Weights of a small transformer language model.
Size: 13 layers, width 256, 2 heads of 128 (1 for keys and values), MLP 320 SwiGLU, vocabulary 2048, 6.8M parameters.
Architecture: LayerNorm before each block, rotary positions, no biases in attention or MLP, untied embeddings, attention and MLP in parallel, capped logits.
Training: a variant of Muon for these matrices, 288M tokens, 8783 steps.
MLP neurons of a small language model. Each row is named by its layer, matrix (gate and up: input weights) and neuron, and shows model dimensions 48-143. Each number is 128 + 32 x the weight over its row's rms, rounded and kept within 0 to 255. A neuron's up and down rows have the sign that makes its largest values positive.
After each neuron's rows, "fires on" lists the tokens most often at its 100 highest values on Wikipedia text that the model never trained on.

L2.gate16 [104  94 138  80 111 129 177 102  74 146 142 124 152 170 203 159 118 128 115  69  55 142  93 154  38 155 115 118 127 172 154 152 157 115 148  98  91 138  53 136 109 151 118  38  70 153  82 159 113 157 127 178  93 174  99 127 203 172 139 140  98 169 109 106 206 152 124  94 114 136 164  75 133 175 134 130 124 179 114  96 143  86 129 117 125 150 197 161 122 132 123 127 141  98 125 131]
L2.up16 [103  95  89 106  93 126 141  86 130 102 149 147 132 101  83 160 131 116  91 189 166 130 144  70  88 181  82 109 112  94 107 136 143  70 104 129 123 165 167  87 138  63 106 140 108 118 119 156  85 159 181 103 130 149 145 147 134 130 159 134  77 117 143 121 120 129 166 109  81 138  80 104 178 130 181 111 151 121 182 155 149 133 110 114 145 209 129 120 157 128 139 132 192 150 152 158]
fires on: "n", "ic", "ound", "op", "ate", "in"

L7.gate82 [ 69 140 100 111 122 160 167  90 138 149 163  86 168 167  88 155  92 113 106 151 130 168 125 163  83 182 163 166  71 154 142 122 147 131 161  79 154 164 162 176  91 147 125 111 198 119 117 137  91 123 130 109 126 159 148 142 140 135 110 199 128 107 185  78 128  82 163  95 190  98 145  99  72 134 176 146 152 112 137 132  97 156 138 149  92 106 166 185 125 127 122 182 133 140  83 100]
L7.up82 [156 129 124 184 139 163 105 144 193 129 141 110 106  69 140  95 163  83 131 117 145 161 196 154 118 159 120 132  98 123 141 144 142 139 176 118 170 145  72 115 136 152 104  75 146 118 173 140  87 145 153 150  77 148 164 115 175 122 134 142 110 155 111  85 171 105 119 132 108 197 134 102 140 101 174 155 123 113 138 144  93  95 172  88 160 143 122 120 115  84 125 163  96  84 166 153]
fires on: "ph", "h", "est", "et", "ib", "u"

L2.gate221 [164 102  89  85  79  49 155  93 154 116 168 172 130 116 174 114 142 155  89 109 149  99 153 118 104 196  96 172 145 116  89 144 126 126 155 120 124 118 131 192  88  80 132 123 131 118 119 175 153  85 103 137 124 131 152 149 157 108 108 122 129 129 122 133  90  82 124 100  87 141 112 149  80 168 144 183 128 117 164 167 153  84  87 113  98 187 117 101 139 149 143 107 198 109 116 150]
L2.up221 [142 121  79 104 135  89 111 100 166 132 153 133  71  89  90 163  89  75  98 124 126 161 135 145 142 134  74 167 144 142 138  96 164 104 137 127  89 121 119  95 123 133 113 124 146 113  41 121 171 114 152 171 171 141 103  97  94 151 119  89  94  93 132 147 151 115 155  83 104 112  88 160  86 139  64 128 144 104 146 167  91 139 130 103  90 188 117 177 146 160 178 133 180 123 183 164]
fires on: "way", "v", "t", "ook", "y", "g"

L8.gate305 [145 121 161 135 113 137 104  78 190  68 127 123 161 138 157 148 117 134  90 122 137 181  94  97 119  48 146 104 169 118 147 117  93 112 189 150 140 161 138  69 170  66 162 141 110 145 124 132 113 171 177 105  68 136  94 151 119 138  89  77  93 168 108 105 158 143 122 122 143 138  66 105  98 154 112 167 195  99  54 126 138 158 195  88 159 168 177 121  88  84 132 152 149 132  96  72]
L8.up305 [107 113 114 135 157 200 123 159 115 151 153 138 148  96 135 185 117 122 129 111  95 134 136 164 159 139 156 190 143 113 144 147 107 122 145 148 173  87 165 153 142 167 135 119 143 107 104 132  66 132 124 115 108 145 115 144 152  99 172 108 168  96 135  90 116  98 145 182  69 127 149 148 121 131 122 171 171 101 106 141 120 103 148 114 129  89 123  59  89 139 185 139  97 116 116 136]
fires on: "\n\n", "in", " |\n\n", "pe"

L9.gate123 [138 123 110 116 119  52  91 118  84 173 118 156 115 109  87 114 144 159 137 145 134 118 146 123 167 142 118 108 151 169 157 144 121 140 181 120 119 142 135 121 159 102 102 132  67 142 149 107 204 122 180 120 136 102  88 128 147 118  95 122  78  65 107  58 137 117 165 157 124  98 111 147 147 163 128  99 142 110 132 101 128 184 117 107 134 176 187  27 153 147 156 214  85 141  50 135]
L9.up123 [134 125 105 147 130 105 164  64 205 107  98 119 104 160 170 112 101 124 143 135 131 213 171  91 160 184 144 199 102 123  79 147 136 131 163  57 113 194  73  49 156 101  80 131  94 115 137 148 108 136 110  62 137 121 152  96 123 139  75 149 133  88 144 123 122 181  97 127 138 126 121 140 145 103 159  69 134 167 134 114 106 139 189 100 132 106 124 128 151 142 164 172 139 169 132 118]
fires on: " of", "at", "ó", " in", "res"

L5.gate217 [133 166 159 105  88 150  97  92 117 108 142 193 174  99 143 132 166 113  88 146 117 130 104 168 125 133 153 114 209 171 175 183  85 128 171 159 159 108  71 172 109 139 123 133 192 133 106 114 122 112 110 133 105 102 152 100 117  76 100 153  95 155  99 129  95 156 111 174 132 115 106  79  91 132 139 115  93 133  97 146 124 150 122 149 109 117 146 162 118 196 152  86 140 162 110 153]
L5.up217 [ 86 171 155 133  96 150 157 168 126 169 105 143 112 131 204 143  84 123 148 111 166 140 176 144 111 116 158 178 149 122 114 134 130 153 173 120 120 145 122 138 144 137  97 137 142  62  97 178 138 146 105 149 143 140 148 111  94 111 147 127 156 135 219 109 114 128 149 193  66  97  74 153 134 167 165 145  76 127 118 157  89  74 140  72  58  99 115 163 150  79 104 167 149 134 107 120]
fires on: "/", "ten", "out", "fer", "her"

L5.gate253 [ 99 140 140 134 132 159 134 125 191 108 146 197 137 150 121 114 148 108  79 106  64 173 152 116 181 111 166  77 174 172 135 115 151  84 124 197 114 135 139  98 164 110 120 119 133 140 151 126 117 144 127  86 178  76 158 164 152 134 149 110 175 174  99 124 134 206  98 126 185  86 189 200 133 207 117 146 118 115 120 100 142 210 102 149 123 152 129 171 144 105 103 160 126 146  96  85]
L5.up253 [ 53 128 122 142 192 141 155 119 136 147 126 130 114  96  83 173  91  82 136 114 110 142 150 117 159 187 126 174 127  82 140 190 130  82 140 104 138 114 107 134 158 149 101  68 150  96 124 179 114  85 158 137 149  93 131 168 135 178 131  91 141 120 115 127 115 206  74 141 112 115 118 107 129 117 114 101 159 107 151 113 121 197 133 139 147 123  86 182 128 144 109 145 152 123 152 119]
fires on: "\n\n", " |\n\n", "our", " deb", " pe"

L5.gate199 [ 82 142 148 142 148  57  70 157 112 136  95 143 158 123 152 166 144 160  88 124 107 113 147 146 165  98 157 137 110 173 124 144 105 117 134 130  88  43  56 167 137 102 172 158 126 174 118 113 120 158 111 118 113 116 144 159  84 154 141 213 151 141 168 111 150 153 185 113 101 148  77 108 184 128 168 156  99 138 160 112 144 159 112 157 122 161 140 140 129  97 173 111 154 187 123  91]
L5.up199 [122 161 187  44 129 194  71 156 148 128 172 107  82 124  67 114 110 116 122  88 121 138 185  98 145  87 171 104 133 159 157  97  98 116 157 103 162  90 156  67  99 129 165  52 177 188 147  98 128 111 196 105 173 106 152  81 130 153 159 126  82  83 131 116 136 136 133 124 135 100 153 123 144 128  86 167 125 146 145 110 134 143 138 111 131 146  68 134 127 109 158 144 147 109 202  87]
fires on: "hen", "ive", "ile", "ire", "om", "re"

L5.gate98 [151 126 138 163 154 123  62 130  94 111 173 123  88 170 120  53 121 137 121  87 120 127 144 106 113 156 146 103  98 115 111 122 100 153 176  94  76 108 132 134 162 142 163 119 164 164 132  95 165 145 171 157 114  60 118 135 130 118 218 133 146  87 128  85 109  68 138 132  47 111  77 113 181 129 117 114 145 187 124 116  81 102  96 149 121 123  55 138 121 129  81 135 116 102 164  75]
L5.up98 [147 134 193 142 142 144 110  89 159 142  94 187  60 137 131 126 167 158 161 108 180 173 112  78 154 134 153 172 141 144 160 175 124 132 114 136  96 138 156 179 153 119 123  82 112 127 178 117 111  80 192 110 160 108 160 104  46  63 107  96 119 135  81 133 147 135 122 172  99 167 124 102 187 137  85 118 131 160 148 113  96  62 115 137 140 100  91 201  60 107 147 202 139 127  89 135]
fires on: "t", "ed", " mod", "at", " Cent", "ent"

L9.gate202 [125 129 146 103 145 174 103 164 138 131 148 159 146 159  80 129  73 121 101  67 138 138 126  76 150 163 100  86 122 155 130  71 117  96 160  89 121  74 149 109  98 133 128 140  41 114 149 115 110  81 132 104 122 122  95 138 141 160 106 140 136 140  85 136  57 112 154  81 130 146 101 135 137 115 125 117 109 167 134 128 146 154 107  97 136 138 123  52 131 147 101 114 126 136 153 100]
L9.up202 [ 97 141  89 191 100  80 136 130 100 129 138 154 117 166 172 139 181 220  83  82 139 129 122  80  91 102  89 136 103 160 105 128 111 164 119 189 104 184 115 128 125 149  78 174  80 111 165 178 100  90 147 206 107 118 118 112 166 113 143 130 106  99 117 171  97 131 138 114 105  61 154 134 131 121 105  85 144 121 137 126 120  88 177 111 147 154 109 115 149  47 123  72  55 139 111 129]
fires on: " w", "in", "n", "i", "il", "ens"

L9.gate314 [116  99  56  98 143 133 140 102  80 124 121 175 120 149 120 140 137 106  84 105 104 117 122 133 138 154  73 125  82 169  59 184 158 151 113 162 140 126 139  99 123 192 138 143 142 149 149 147  58 117 155 126  82 131 106 105 149 209  81 148 156 122 125  82 110 100  79 139 104 144 101 118 147 164  91 108 149 151 125 117 169 121 149 150 120 168 121 175 185 148 118 141 101 189  80 124]
L9.up314 [113  89  87  41 139 191 129 133  88 165 111 144 117 147 175  96 126 115 153 105 114  83 148 123 125 104 101 123 189 225  81 131 115 104 105  91  95 112  92 167 115 100  96 103 120 115 120 151  86 100 114 114 137 132 117 120 142  70 185 126 183 139 152  72 120 194  99 124 150 157 106 118 115 110  90 121  97 130  60 132 169 161  88 125 154 121 127 119 151 193 109  85 115 152 137 140]
fires on: "er", "ist", "ian", "U", "ician", " player"

L7.gate174 [115 124 142 127 123 122  41 102 165 143 127 160 117 137 124 163 153 224 127  88  87 157 153 169 144 132  63 100  94 150 121 136 111 106 169 121 148 127 147 155 171  81 131 140 131 155 142 105 113 107 138 162 117 227 155 137 101  98  60 110 165 129 126 103 116 127 136 171 126 129 109 160 139  82 133 168  98 101 148 127 117 158 109 114 114  81  82 186 123 149 136 118 125 119  81 188]
L7.up174 [141 145 181 132 139 155 109 124 145 159 108 140 136 176  57 121 142 102 111 161 121 210  68 137 163 141 119 125  92 135 130  81 122  92 142 165 143 169 104 171 158 108 157  41 102 169 118 157 154 112 105 132 119 134 112 204 147 148  93 204 203 111 142 149 145 164 146 104 196 151  94 112 141 118 124 123  74 187 101 129 178 132 142  99 134 135 133 209 156  60 131 122 109 114  79 145]
fires on: " was", " is", ","

L9.gate38 [116 117 156  77  83 115 106 129 162  75 114 101 123 156  99 156 112 132 111 119 194 152 128 135 113 126 152 145 117 100 133 143 124 150 117 128  29  96 141 115 152  64 155 116 112 200 137 143 149 104 111 110 120 172 114 132 185 118 104 158 115  98 132 105 116 107 100 123 104  82 112 142 152  93 127 154 115 177 134  76 147 154 118 127 216 150 117 169  89 117  91  67 204 156 108 102]
L9.up38 [158 145  84 150  53 112 173 112 115 128 113 157 142 119  81 116 118 117 129 141 152 181  63 122  85 126 129 118 138 132 172 149 141 126 166 130 128  74 124 139  59 175 110 140 157 175  89 122 142 128 130  83 161 132 126 195  72 105 156 115 169 129 139 134 168 164 119 147 108  74 118 140  93 109 142 138 128 131 178 120 115 119 115 102 125 111 167  94 115 143 112 101 194 158 213 131]
fires on: " g", "g", " h", "w", "sh", ","

L8.gate125 [164 117  86 141 111  79 114 174  76 118 154 153  92 165 143 151 116  73 194  95  87 111 136  85 180 155 128 135 158 156  82  84 131  72 128  91 131 140 176 168 105 129 164  97 129  93 133 186 119  86 116 110 109 102  92 166 106  93 132 130 173 146 107 152 103 121 122  82 175 144  91 144  41 152 137 154  71 151 102 152 151 119 110  50 177 128 130 120 179  78 139 173 208 126  87 148]
L8.up125 [173 137  69  74 137 141 155 121 163  84 103  51  89 117 128 127 139 120  93 193  84 142 133 119 137 130  38 165 141 108 126 180 115 174 159 160  87 136 176  62 162  86 152 137 118 176 117 145 124 157 116  98  79 176 121 139 166 163 109 104 150 142 150 145  71  95 115 113  83 133 123 136 104 145 139 124 111 119 145 135 177 151 135 107 115 124  93 135 142  74 155 166 175 123  78 139]
fires on: "anc", "v", "ap", "y", "ong", "ov"

L9.gate108 [184 144 128 112 158 172 188 129 116 167 121 144 142 133 130 118 130  97 112  50 136 124  84 119 146 160 107 122 111  78 125  79 149  89 160 101 153 159 108 160 166 143 208 161 115 128 134 107 125 129 116 107  87  98 142 130 156 104 132 187 106 121 132 141 124 133 139 157  96 132 127 122 127  57 164 167 130 191 117 162  83 188 138 155  85 121 172 101 158 110 146 124 143  84 146  63]
L9.up108 [157 120 147 114 117 153 160 104 167 191 138 138 126 149  78  82 141 110  90 115 132 171 100 117  99 150 179 153 151 117 187 148  83 105 168  57 148 160 153  78 166 194  93 167 184  89 108 142 195 168 103 150 131 126 106 142 132 153 112 113 156 105 171 101 133 143 136 105  86 138  67 125 127 147 165 136 150 132  86 151 208 128 105 192 164 173 161 123 124 118 119  71 162  72 176  93]
fires on: "m", "c", "s", "ut", ":", "od"

L9.gate78 [ 39  85 157 173 164 149 155 140 142 140 189 144 142 132 138 116  97 106 198 165 122 146 112 161 124 108 166 123 141 150  70 118  95 188 164 107  90  86 184 107 170 165 145 147 145 153 109 127 117 157  75 116 185 142  93 144 126 122  97  92 188 133 109 170  96 150 175 132 141 109 163 109 128 146 114 160 123  68 111 188  72  87 149 183 171 113 107 114 117 144 125 138 139 137 170 145]
L9.up78 [147 114 127 129 154  59  93  92 151 136  91  90 148 137 134 126 135 149 145 130 157 145 116 100 111  83 170 160 116  77 108 148 180 133 152 104 171 155 169 181 114 151 131 174 164 131 141 146 158  92 128  76 155 106  88 184  61  69 152 136 134 148 106 138 154 122 102  75 137 144 150 149 134 165 154 164 149 151  97 170 128 180 154 160 111 110 134 152 140 117  77 134 132 145 105 138]
fires on: " T", "ens", "ing", "orn", "us", " It"

L9.gate31 [ 97 147  95 174 140  82 150 132 139 104 184 114 112  77 146 165  85  77 134 155 114 125 117 123 119 120 122 189 101 136  53  95 103 163 142 150 102  95 164 123 166  85  98 157 141 183 124 186 106 168 174 113 173 122 125 183 127  91 132 134  90 198 128 118 162 181 195  97  94 125 200 128 172 150 161 112 152 173 126 157 200 117  97 100 119 124 103 175  88 184 187 115 142 126 123 127]
L9.up31 [ 87 153 110  89 120  81 111 130 165 157 117 147 222 175 119 135 153 161 106 127 112 144 140 150 192 118 162 122 168  86 122 104 153 119 160 162  93 126 138 118 146 144 100 156 132 115 184 166 164  98 141 133 135 136  97 106 130 158 126 158 120 166  98 123 100 172 132 109 129 143  92 137 159 166 128 151 120  90  96 137  76 104 105 104 185 120 161 115 157 130 136 123 101 128 166 219]
fires on: "ing", "ay", "t", "at", "ink", "ated"

L8.gate200 [129 152 146 164 157 156 103 125 158  61 127 189 182 150 103  87 115  89 141  82 134 132  57 109 142 142 118 138 120 117 133 100  95 113 101 141 113 179 107 159 146  85 164  68 145  87  64 128 167 170 183 173 179 120 140 126  96 145 119  78 163 129 130 164 148 166 117 151 111  84 132 205  80  51 138 131 132 152 152 105 129 132 108 113 110 132 110 137 145 148 110 129 152 151 153 193]
L8.up200 [145 150 127 150 185  66 137 150 127 116 165  81 208 130 117  40 128 106 157  94 110  77 140 107 109  82 150 119 151  99 147 150 176 151 134 114 109  97 123 122 151  77 102  63 164 192 144 206 133 113 143  81 160 134 118 117 147 143 159 120 140 104 139 129 126 180 121 121  41 161  76 111 110 120 163 133  73 141 157 191 109 172  95  81 118 113 118 164  98 153 104 151  71 144 141 112]
fires on: "f", "ad", "x", " event", "act", "om"

L9.gate250 [132 170 128 130 137 143  70 118 153 182 144 153 143 109 100  98 156 148  98 105 114 118 107 138 166 193 149  65  94 123 115 151  88 164 212 199 108 158 148  66 107 126 137  75 146 204 141  96 137 133 123 188  77 123 126  93 137 107 188 151 155 158 131 111  79 175  95 108  96 142 135 138 111  94 161 137 113 105  79 158  92 159 158 154 192 112 121 135 157 123 123 145 124 186  42  84]
L9.up250 [128 149 129 132 104 192  87 159 104 123  89 134 125 158  41 175 172 150 150 172 117 202 187 140 154  80 176  92 118 115 141 173 130 133 128 147 104 116 118 118 127 136 120 104  91 103  84 126 124 108 116 118 145 143 175 174  72 139 167 143 127 112 137 132 114 127  91 158 133 155  52 103 156 111 186 103 154 142  87  92 166 124  87 178 153 159 136 165  99 178 124 116 111 105  95 124]
fires on: ",", "-", " over", "very"

L8.gate97 [165 145 139 192 131 126 150 125 149 135  59 114 179  98 124  93 142 106 144 148 135 149 121  97 208 102 150 116 141 164 116  76 116 195 174 167  92 119 179 141 143 133 215  98 145 104 121 162 109 102  86  95 130 156  87 124 110 135 145 110  64 136  65  86  97 139 166 170 109 126 142  81 121 138 123 154 106 119 119  92  91 128  69 126 124 178 119 151 142  91 156 149 131 137 119 173]
L8.up97 [101 110 176 120  84  93 105 117 150 123 180 165 166 109  87 120  97  77 124 161  82 141  83 121 164 127 104 141 102 104 100 127 103 112 137 103 150 130 165 137 158 179 110 121 116  95  83 146  87 134 150  98 101 108 125 150 134 167 125 128 114  45 113 130 104  70 123 113  96 129  98 199 195 131  88  79 149 152 227 115 142 121 129 155  77 137 186 153 148 112 140 132 150 121 121 181]
fires on: "er", "/", "ite", "es", "ity"

L6.gate168 [115 146 112 134  77 133  84 111 113  64 123  72  88 126  99 132  67  45 126 156 117 136 153 131 144 145 148 114 172 142 164  96  96 183 160 113 143  67  73  76 136 136 133  62 127 111 135 118 143 149 195 154 131 135 195 102 154 156 143 125 119 146 118  87  45 121 117 126 144 154 121 145 164 136 160 123 136 178 107 135 134 155 131 102 138  58 163 156 182 128 189 108 117 112 144 139]
L6.up168 [133 148 143 125  83 138  94 126 121  83 116 139 192 165 123 166 114 155 128 144 127 107  87 111 117 108 171 140 180 152  80 167 125  90 118 107 140 170 139 170 149  68 117 145 140 101 173 167 144 124 132 183 165 111 115 148 139 143 152  98 134 121  94 116  99 117 146 178 116  88 126  66 178 145 101 100 173 162 117 148  98 159  81 103 112 128 151 134 132  79 166 135 113 139 218 124]
fires on: "it", "al", " Pal", " Port", "ite", "od"

L7.gate102 [109 163 118  99 116 133 137 101 117 154 118 147 202 167 144 110  95 100 118  80 119 114 148 155 101 154 168 154 125 131 185 118  83 140 173 136 153 115 193  72  79 121  87 123 122 174 123 164  79  95 142 114 122 115 153  64  98 105 152 125 112  97 137 134 100  67 166 103 162 136 111 196 164 107 135 101 121 148  81  89 140 124 129 140 137 141 110  81  79 156 110 123 162  86  57 119]
L7.up102 [147 138 152  66 118 161 124 136 155 135 141 159 152 150 150  92 137 134 116 102 169  99 106 109 117  99 164 129 128 123 151 150 129  88 122 142 180 144 151 143  90 111 158 102 162 120 157  70 138 163  73 111  95 136  95 156 143 141 126 153 110  66  40 103 132 122 134  61 168 115 172  93 144  43 103 103 145 210  97 125 109 182 117 117 112 133 118 175 121  81 125 150 152  84  73  78]
fires on: "g", "/", "s", "T"

L2.gate11 [117  56  75 150 192 141 143 122 143 162 154 162 137 115 101 117 132 161 170 142 187 220 122  80  94 174 148 132  82  91  62 134 147  96 133 223 141 156 161  99  91 104 120 103 148  87 172 142 102 151 158  92  67  99 157 154 152  81 130 150  82  81 152 169 148  99 113  75  72 126 131 163  83 167 121 130 101 128 149 141 102 107 169 106 150 117 123 122  99 119 195 182 170  95 129 156]
L2.up11 [131 113 164 158  86 137  91 108  87 103  47  62 146 141  78  87 119 161 125 134 160 208 117 170  77 133 113 104  91 119 104 149  99 127 169 145 122 141  66 135 149 124  97 106 137  80 112 171 112 141 134 136  91 133  95 102  97 102  91 130 129 132 117 115 119 112 162 115 164 159 113 112 184  92  92 126 132 112 106 155 194 113 165 191 176 105 152 148 143 154 136 159 130 141 127  73]
fires on: "le", "are", "s", "res", "os"

L8.gate307 [152 165 109  79  87 116 194  73 145 111 165 154 155 145 153 134 151 156 151  97 146 160 144 126 148 115 120 121 163 103 140  73 119  84 111 156 145 125 184 142 114 139 149 164 141 128 130 150  95 141 147 161 137 148 102  79 108 122 183 145 116 136 146 165 193 127 120 106 169  83 154 151  80  63  93 150 122 151 113  61  63  94 130 154 182  69 114 167 115 105 101 144 125 139 183 157]
L8.up307 [186 156 185 128 111 162 127 153  98  95 146 163 110 109 128  74 100 115 100  87 117  98 169  91 112  94 120 117 185  73 128  92 171 109 128 144  81 118 124 102 123  58 142 110 157 159 139 154 197 143 154  93  51 155  65 115  94  94 161 128 113  96 158 119 182 106 147 123 158  78 103 105 126 147  84 113 164 180  99  74 158 133 151 163 151 155 138 115 134 160 132 193 153 178 124 124]
fires on: "'", "ak", "el", "g", "ount"

L9.gate77 [204 154 117 144 125 123  88 153 159 114 115 131 144 137 127  91  67 230 110 165 126 103 122 164 152 153 134 148 154  85 119 145 124 137 139 174 110 110 135 119 115 132 140 135 138 185 104 144 115 105 194 122 120 122  81 184 145  93 150 103 141 122 221 148 125 183 117  70 143 144 132 184 120 129 107 169 157 103  90 112 132 144 132 154 155 110 128  84 135 170 106 158 118 141 106  82]
L9.up77 [174 154 106 115 154 130  55 105 175  82 113  80 123  72 148 137 126 165  93 123 146 169  82 125  93 116 112 208  83 116 127 113  92 168 126 131 105  78 121 152 122 144  70  76 119 179 153 113 103 114 154 142 139  77 135  80 150  84 232 134 194 172  79 148 121 124  78 104  75 205 109 118 165 138 122 188 124 149 112 154  66 128 115 151 123 100 123 101 129  90 173 147 109 150 118 104]
fires on: "t", "en", "l", "at", "nt", "al"

L2.gate128 [136 144 106  95 133 136 107  72  66  77  96 106 119 123 103 146  98 113 137 211 156 159 116 155 144 152  33 115  79  93 152 125 116 105 138 151  94 109 192 121 156 124 154 119 149 147 116 143 107  81  78 172  73 119 133 130 117 154 137 170 133 159 171 175 151 105 157  92 103 169 158 124 133  86 118 102  95 148 135  71 140 101 161 148  81 139 111 147 123 130 124 181 171 139 166 153]
L2.up128 [ 84  87 159 146 156 159 152 195 136 133 158 102 164 144 138 118 145 120  78 137 105 148 130 141  95 163 164  89 141 157 129 128 119 140  85 182  60 113 168 113 122 109 131  91 198  92  85 166 183 124 147  61 145 161 125 156 117 134  87  88 149 111 108 145 130 125 122 137 173 101 120 151 107 124 112 152 167 111 123 132 112 106 129 159 150  74  98 126 143 145  69 176 143 120 154  72]
fires on: " Phil", "ak", "il", "iz", "ed", "el"

L6.gate298 [ 77 144  99 106 141 161 107  78 104 144 148 121 161  98 124 127 124  76 152 159  96  91 130 138 177 116 139 174  88 158 103 205  26 115 108 125 177 106 107 140 143 129 205 144 102 195 144 142 158 155  61  56  80 140 134  90 124 115 143 129  70  89 116 126 148 122 159 154 129 110  97 142 119 181 156 130 116 138 101 128 101 158  77 118 148 156 137 160 153 195 196 143 124 101  78 124]
L6.up298 [117  96 109 138  95  85 126 123 150 194  79  68  94 126 159 159 167 184 137 174 122 124 174 125 125 123 122 148 148 131 148 143 101 148 116 120 114 156 191 122 146 116 114 117 137 153 127  60 132 136  83 156 105 127  76 118 110 163 182 143 100 134 160  89 133  95 184 236 110 110 136 123 178 152 136 141 165 117 146 151  90  89  85  90  76  97  97 164  58 102  93 135 131 170 122 114]
fires on: "ol", "h", "ir", "b", "5", "6"

L2.gate136 [ 93 196 128 115 168 163 149 142 110 110 126 115 165 136  93 101 173  71  66  98  66 147  97 147 197 144 124 149 143 147 110 153 152  94 145 175 136  91 124 144 105 116 131 115  82 106 109 133  88  93 144 129  90 131  95 131 161 173  17 121  82 178 192 142 124 176 123 148 149  92 138 190 126 118 135 122 100  78 133 143 138 123 133  80  95 125 125 130  88  89 107 117 148 119 151 113]
L2.up136 [178 150 146 179 140  41 150 148 116 138 149 134 142 137 120 117  92 137  86 133  98 105 121 139 114 120 150 139 126 123 121 122  97 148  27  86 143 171 138 129  70 168 140  82 168 185 177  53 141 190 157 132 119  78 152 170 121 127 152  65 129 141  91  43 115 137 196 140 131 125 136 149 131 134  62 156 143 135  87  91 112 111 164 104 143 147 137 155 125 104 121 189 101 116 121 171]
fires on: " can", " may", " Award", " will", " could", "ward"

L9.gate199 [151 131 154 139 125  73 139 162  67 133 143 165 137 106  74 112  52  92  35 108 112 111 110 134 136 165 165 153 154 145 155 153  99 133 128 148 113 152  90 132 159 133 128 108  87 145 151 122 137 149 156 134 112 119  79 145 158 201 151 126 127 175 107 115 198 142 107 165 166 145 113 170 114 151 190 101  85 122  58 125 109 152 100  91 127 185 128 141 124  77 158 121 132 178 110 118]
L9.up199 [132 123 156 163  99 170 116 104 144 112 153 115 139 133  65 144 103 157 112 123  84  80 134 130 120 145 126 160 114 124  71 178 136  91 210 130 151 164 194 161 145 136 146 145 109  82 137 151  73  77  74 165 131 176 146  47 133 175  56 137 157  99 122 148 124 146 119 117 168  92 122  91 129 168 138 140 161 157 144 148 128 108 170 192 146 115 144  58 120 135 104 195 108  97  93 142]
fires on: " |\n\n", "ical", "-", "ear", ":\n\n", "\n\n"

L6.gate33 [112 154  83 108  99 166 124 139 123 141  45 145 110  52  70  65 159 112 100 159 132 142 104 157 110 145 173 125 144 159  95 166  93 126 130  99  70  90 129 156 119 145 102 152  91 150 161 168 114 130 133 144 111 149 127 144 143 117 160 135  91 174 158 130 207 164 115 117  71  67 104 186 140  46 147 177 114  99 161 153  89 153 164  95 123 160 126 153 113 135 150 144 118 135 221 163]
L6.up33 [135 116 119 114  81 142  85 141 153 169 145  70 119  72 114  55 168 177 145 163 128 109 140 124 176  84 209 140 112 178 121  75 170 146 162 126  84 121 143 103 177 131 145 159 129 158 106 115 168 150 122 159 171  97 156 156  99 172  98 162  70  87 110 170 197 160 134 197 106  94  93 145  60 129  75 183  95  67  79 120  95 132 106 160 112 127  83 108 123 109 191 181 106 192 159 150]
fires on: "hen", " where", " when", " if", "ile"

L5.gate260 [164 155 166 146  63 155  95 120 143 152 115  97 148 164  81 138 135 146 137 148 149 149 175 138 141 122 111 198 136 146 135  90 114  88 148 154  96 111 122  70 151  95 163  99 117 116 167  98 183 133 182 151 131 160  69 169  92 148  96 145 116 136 107 177 151 110 131 171  98  80 202 100 173 153 105 161 128 157 156 153 130 138 103 102 131  86  88 105 180 162 171 138 180 113 147 123]
L5.up260 [ 93 173  93 154 147 151 154 104 151 134 128 105 141 126 156 200 112 160  87 166 140 167  92 140 125 100 172 117 138 134 106 154 150 154 179 169 144 116 131 115 146 174  95  95 174 105 169 141 150  96 164 153 106 105  94 148 106  96 166 164 147  91 156 121 120 155 125  54 159 145 195 157  99 154 109 116 147  84  65 140 122 172 138  91 210  75 178 147 108 146 143 125 147 145 174 114]
fires on: "on", "ra", "an", "ound", "z"

L5.gate247 [147 150  97  78 168  86 121 153  79 113  82 174 144 107 132 100 125 115  66 119  88 140 127 161 134 145 153 142 112 141 104 129 189 131  68 131  63 122 120  87  46 125 112  96  50 100 161 112  71 136 154 118 129 143 110 131 131 155 146 154 172  93 136 128 131  71 141 147 136 119 148 182 117 118 169 137  95 108 140 125 164 119 116  94 147 122  91 157 168 139 103  96  92 176 121 182]
L5.up247 [168 126 146 118 157 117 155 149  66  94 135 161 132  93 116 123  87 116 181  95 139 128 131 122  91 115 141 124 103 195 110 153 167 119  79 135 153 116 149  87 125 136 140  94 152 107 174 153 118 145 134 117  97 121 182 172 177 128 159 199 139 135 154 173 167 130  77 169 141 131  76 108 117 106 123 157  36 179  94 151 157 130  96  91  89 125 127  91 137 123 118  68  78 142  96 148]
fires on: "er", "ist", "man", "or", "tain", "ary"